config = dict(
    hidden_size=384,
    num_attention_heads=3,
    intermediate_size=2304,
    rope_fraction=0.5,
    init_std_up=0.0327,
    max_steps=10071,
)
MLP neurons of a small language model. Each row is named by its layer, matrix (up: input weights) and neuron, and shows model dimensions 64-255. Each number is 128 + 24 x the weight over its row's rms, rounded and kept within 0 to 255. Numbers have three digits each.
Before each neuron's rows, "fires in" lists the words (lower case) most often at its 100 highest values on Wikipedia text that the model never trained on.

fires in: "in", "of", "on", "de", "for", "taught"
L7.up2229:123083134138111116157163158121168102134124139160125130123131143115135111148106109132166091145096094131128133132172151121126097113111137136124112159159097123117114118176122127114105164151147097118153131117207086137120132095074112087138162118098142150153139122114141119141100144142119156097120159115074122159101133126135154132149102178135106112132131111143096153109118181164120141085118101164172126107131094110130145147111143123122132107090124151137162164115134068072151152159143115103123125107101130149164147109153138126114121155144099125166119082123141148125128166143138146127

fires in: "of", "in", "with", "soviet", "world"
L7.up386:101152156109111185134147167141134114143112209198151142160157158105170116133134140094123100155110089120180123109118107113148131179117146114126123119183104159128128103131115106133131154146148139155148137141106131116125106151125149112102155133144133141128137114107161141130099107132153183157171108129131166144079156173097157138119106147101129135154147108170120129133093135176119137132122101132140148119107122139124129084072119132156148121104131138190119131122150121121120123159115150124095128137127130151150151116099119153133111119095127132124134084125137073110115133153157119131

fires in: "on", "in"
L5.up658:093119116142102093161121185122117113147116130156096129195137112135182131140101109088119116150069089114158115127117132135132085108131120072141101101141131129171159076094163124073160102092134083133166112154103132137079126134111129103127144130098119131143152141067132128130137123115119125117124111070139121122138103129112125148149115138146125086131138102138091127122126115134119135102120103074136115122133101133104132142133126116133127111084153134107150128104096104156125106118105153149136145148094136092151165144135150142144084095146124139155114172149144110129144124150133128157

fires in: "2025", "2026", "2024", "of", "2021"
L5.up818:095131106135157156104135128104154081116143129134142169134153138195090147115128123080098141150141137123108136117121096147112114103094113178096118142150135143122112113107115132166138133123103134119118144153160153117118154116117152111134097176118134115084140148129135150083125133098137136117145066126113144150093149113117122128092116127153137154191115159146110115126100106146091122135113173137123101120128137132076130105124161104108136082139127129095150159161135099119139127158115133110112114156196119117089163118104132140094167144168111090125121100087144122133102136150121103159

fires in: "of"
L7.up2002:152118169152116150105135081148128126116087115166119083114157136163139073112098094137148144090134123073157094076156141145130111149147114143124189089131167132133105134120125150122109103090134159110114117110120126146126177098117126110128143101125145114112072130120126103174069086147120129137164130126118146137117141132136123114147159165167152163153145112138136119117149131155112142162139145136129154173184135108140140141105148111103097146128054097120107117112126101118140117135160129104107120103164135119124112158110129086124138108111149127112072129116117154125148153147169118127

fires in: "to", "t", "not", "with", "is"
L7.up889:157109115123115113113125125099165152133150108116160130097145149114118096156119122134093130128112091150179118165182136153159130127079144126131116086146095154093124113121161129102097079141152132147125130132136130145172135155141131143136090144196120137155145115110083099121101148172168143101143148133097144101087131130123088131120082132121150100164154136125135131109093167141110129120080132103101105123136084091147144145112141156091119160075142147156136146141161111143116122151139116104115141166094131157106154087117126155149151083115180105156106149112106138165096136125143114167

fires in: "to", "of", "in"
L5.up303:075139182136142147129074145156116113091138142109137112133114131089156124123123114100125105110143154117125111134119121144095177105116165128107146140131159127130142160116120123135121161167065090131167140116142120126146128148081134110172128111131134124110191127151133107138139128123141159139104119142129140123138133159128129108149111125126117130166110126122140141130112127152075101163120103155114153141150116136105146149085106121150187079054123150071111155129114139129104148115121140142126134144140163184145095145138114143126123075111107100101095130104125135131124165060143161159

fires in: "of", "with", "by", "to"
L5.up1386:116121117117131106153121116158159107119137126104116088091100160130104120165097142111154141125146105166110114125134142139094115117115116127140154118145134110142120155146075148114128119123162140146123116146170092136128111155107145083166139130120148131163124141095154114117139097143082165163079145127108158090108178154130087113110134098117103120142154191138127157139155121106148122158155114150151149174138130149105155112114172151119101157131071123090161100098163126130104092134130091134141124081125114125124086106136157113130171095182133159116148117115155143140075151143108108096

fires in: "were", "was", "also", "had", "are", "have"
L7.up2100:116118098131103146111138136127137123148138155091146135175161190141124112108137160099138101112100130163090166144124155120123140087120145139128170114089163099108113098103092123147148085122089146119122157147147110134118140136147139145184108116133158136118119156097093156132140129184158123121112091117170125162097134130133142087128150096160122121149072141127150106098163129149089081164143130123137137144101118134094168141145123156106138134167136130130102139129161113156137097173160120121110132094138080136106117140135105143125130164117143124117124147112162122136134147087127129184

fires in: "of", "for", "in", "to", "at", "on"
L7.up1158:131157167074099121123139129153106104137164101098107130109123149072165141124111102123141129109116090160130077159142082095172112113117072148078107164135117140125116075117130144108118117174153114122097128094151174182131152149113098157134127114120134091164139124137161102092165120158135125093106145132086145133130149132115095122085162129129104121138123090178105127145115148157126145134098125132107106120156139131099138163138140133100094120123173175122129158091123133150128124109120121120131147088101115136121104102090123116118138151185112134155193123109142101145113134180133114130

fires in: "with", "has", "had", "to", "in", "is"
L7.up1225:116124121113123136109104113079132103134093078142103109121149140179122129150098091106157153099094141148119092133130183145146123075160151149114178111107158136158109177126179108170210126100136092123117083156144147128110123110098135137104117144078124075165126164155091129127164068151148158153120133118158150154165146137091118134086139102070114140113135183154130148071136098123151133117142113140136121143078095140159147152142159164142136128133136113157136125133125127132130175079140135135121136132147156104114122135143065122155125130157143162129184121134115148110139164123186118096

fires in: "with"
L5.up107:154136082102116102157142168095093122094114095126124093076154172119122114128063108107086091128137128146119122134159151124186110128073092109130108084120136117158084166133092109107120151080164110119096110141138111133057087111137127141149122128127141111103127107106118115075136112162128152146101138118157150109120149143173101108159128117122126134117147147109166161129109102121145099113145143101121113116149114091110145147169149122143161128156100143120128128094128146127148129125122153148141087171115134100153144113169099123109119140125152106139137114128094147194153150132106105165

fires in: "in", "by", "to", "on", "after", "from"
L5.up615:085139131097139126102142089123138112118192138146129135126125152145175157137112109112102151106140135147169129136139118125145126155141121118202108088128153075171115131124123130107132130093133137120124140132156141115156154108177125120157124077091119167138097147143125088112144141094142110133170103086113158128094111141089140130135102131133111126129115138121130167156136129194158117096154127145135125092138090114149105135100131116112123096087143133149116142136144110121122103130096127113137145123148154128107133119123143156154134084058146120102112192155127078172124109119166135122

fires in: "was", "they", "he", "were"
L7.up1609:116119193113119144171130176110141141133101069143125160121170140109128142121108127152107120145114098139109125125130091127130106103111126103083151143148100132150099135139111126116120110114101187142114121114141124120151105093134127129109130127108127123144114161139135122179136144131156156088125121159166134152176148131095129127149122160146132152117144078152135094142111120142141133098112097089129093156141135159116168112124177074141138166147143129107144139121119179083126072138101150121141152151118125102167096153073136105121107133138128153120132125153107115149115106126082091108

fires in: "his", "a", "her"
L5.up1037:096133128135129147131119138150132130135158115161109164172111115131165080149112086103134110065114120161105152128096138089110155123127155139170173151148112123146102108145116173131187104133145101134133096131140136137104156157137145164127120111147133115122136174094138126110103088208117158101159091116105181140120107106143131135118169170123101131147125094137148137108148113140135117148100113120152138097091113120096124121137097140133138185143126143095105099141072084121132086134133100108103122175098087111131127142125146133141121142099104105104130147158157114118130118112091119173

fires in: "of", "on"
L5.up1988:115153161065093130136124127130110141137106077111110114182121110129136152123133123134141110168126111148132096143156111124148098111121096109117121102137122137130141103147129127096128132110078126100149097114122149134171158105074073130122181139141162138141128137129140123118134152162167084106084128156110137131124137138083092143101141143139142139159101119152140094111123125150069171137096085128145138115147140101115138157175121110111113130071176172117138182116099135097151167113094102126119157126104107120200082131142100097102154160112136156169141120161138158119132082168104103123

fires in: "he", "it", "they", "but", "tells", "was"
L7.up1729:110122130116084163128134110105103156103159109142132151121172142168097108125095058141116105141132113086108125124168140105141137128129069128123161127147127089099176155085167099076158143152090137135101140153122114070096124083150124105109140118070143139113121162116130176171150124148113128144141105144138152154118093116113124144089126142151160157146115163159143103130110074169105132133133182158101123089142161150093148092129123100115131097105125114111133155103149135137138133150150114069145142127107140148159107143119143161173066152113147162095109128102101122140162135118163105114

fires in: "by", "in", "to", "from", "of", "at"
L7.up110:107132160145122118133162110126142110153156111123149124112094110139161100107112156088166140095112178136112111156120126142070142141128081146107085174160135144134158137110120158136125133066086122135109170129087146141153144109092176135147129128126130128137103136106148149119130135136143109089132170133144171133121108121113153103091159155145151117168155132138140109164133182168114156126124121137106115120161130060130138152090098145100096168113126139095115145090118119134116122094098121140152138103137133183129112115118131148115114154105137079143110131143138115141135128132180163128

fires in: "with", "company"
L5.up1890:143105122173122164131135160110127136141090114139120178104104125089139125114168174119126142121121085109117127153108156131153140131144151108137122065091167093144137121129128143116098160104110066165095124129130117120070082081131134136143149129128175148119084117114124129101141123140109139159128120136166143101109117117122123151099140153071106145135125151161124130134123090131162107110157115079087114116095128147138096171142146080125123119156105124133133154131168097170124115103126122151143134145126156110151164133115093121105098136126164110115134121144147095198144139162155073152

fires in: "of", "later", "the"
L7.up1927:155140127119138080127117150133128158165118117150124109125117145184096115122139154114144138133169144105093093131126108132127084099118078141141142127146166109151124155147121129106131114160172101140115122096158077129172158124109102102173147161143145092129091109077121162161102084103120100143128089119163135122101143122109126162133111156137123154101127124116124140149151095114112109103100115087129110118183129132115164087097118096127096122097100149142104129165157153174155153101118144099131072175112114089131087174112125101121147157122153136110099126133148147147110129132110124148

fires in: "from", "by", "of"
L5.up1914:124144173147166148134116108136132124066119145158179119119144138122126141136088080152108100091125123123102097092128146108138130131135144114087153138164154129127111144115109137150130179114075113137119096103084126106135114114125123143095155179121142143154139139126137121152094135139101183077154126124141142128126142120119163181149133103117176140129125093092125162123148138099117143113114114104126154113100121089129139172165140165134124121140117133136119103126153123111113097134168134133096076096162111142146078153095119108124135149138106125124075127134155106104140132136132135117

fires in: "a", "an", "to"
L5.up420:139092112116156142115167124163136119127140090158131121157122152147138132127110166094098111119169110122166116112121117169160103137082133110160110140139092097118128122138087151106172117091104134143133140140090116106148092133093119133137116106123139104150142113092091126097128084155121094137143097160124124135159126113101134122124133167161126121170125161145123119134147162156104121090107101135146131109156102113117119147114115170142156140102119144131127159116123154118165097185133158140069101160135154140091102141118128178172148112147130113092151130148105091126115167120112094160

fires in: "was", "named", "as", "included", "placed"
L7.up1617:143138124139109134146102149111141071133126114147145092100163154114116134128140124145079113127122105135140104092104135130133132169113092096150126148126127142161113160141078118143115126117128131141117117159125099118129139079101085108144118137147133133103114111122145106119116130108124137087118139151152130128123124096131146119122148143144135164152150142155114066147155146082144105183104168134107091119157153111129095158127165155132131093131111090135141128097154195160119130093140111095164136167121105149133088109149148113166133118160123148094117111116093163142099137157104139131

fires in: "the", "on", "in", "a", "it", "as"
L7.up2264:119106126125120123142144129135129138123117120118098127115149150134122085143127178173138101122064119144062159088097056139146107090084099125104153107144143128153126141133133117080146146129194163110145137145128152126094134148119144114138140148145172124111137146118127159100105148154160105127148104154118140140153099150134139089163120131158147105137131136111198161116154147137101151140149132103096145113150136127119168135140126168135107107135124094117183134139149152107132106126125089117089095140111153113111137150139158113129117121091078126126135126170144132164159126178121130149

fires in: "also", "was", "became", "to", "he", "played"
L7.up905:134128130115149088116118117122141113124157119115145097138099172147130142113108145195117129129143117091120119137121091114102107106160129127103176118138115154122116136129121129132144117152063147111119139169104110132133106116113137133113127121089138122161110118146111123126194130152142145155134151132109165174158118138123105116116123093141150138124130135086128060092105152111127105144116112144088146141158135112173137129148127147121135120134138109130111158116171138139028121142166136076090148094139127107127124104105119099162155158136129138159115094100149123144055153149154139162

fires in: "to", "at", "in", "for", "on"
L5.up1423:112104118135078100118146135114157138150120128107095139154111123108140142087097119141128074149099135118153099151110091139095084144122092109121088119126122131160109150125144129125159120149084121145136174123140085138093093118146116115166132140103140168152150136121139094169152092124140115108111096087139131136105118135076156113142140146120145168100162140129084138092130077164115153130103117127103116070103133091119109166092140113139138071090157122151076123148117119106137121112154112151100092129139108138117090147145147158120163143136126113159145089134122109140084123134177110122

fires in: "to", "from", "at", "of", "between"
L7.up1763:073114140102089100125119105128177090114146108133113136064140116149147075132112107159107131102165138122145136119088143180086125186089120151132109097166119151126169109127109139142123122133111120136122129148105113146154155143111136126123139108176145137126132181146096134126149171134126149148088121117104178109094115129156108143159087158117090147156180131122116093133094144137141149104113101115127118143147096148168111121104129102097093114120132177092106109158116124126095126097109141138124180149102138177163138149165131105131144151130134119131150166131121108158112103131171051143

fires in: "of", "into", "to", "in"
L5.up1866:127156146111126097102138132170125097145154097138117133114117139137109113140168163125072122110150122139110132182125138174108089101125123124128111147126133115151167146158118121124140119150156123174130151140136082086133112156142104115151105103157143133104159133128125131134123140138169156126124123127089166108142112137109116110162122114100117146142106157144109131183132125137131094148095082131119144119142106148161083144119142144147138137142125115110113225160147135133125143098111108107119147160176145118123106143174129101120063150136109110143122112093112122154117118089097141124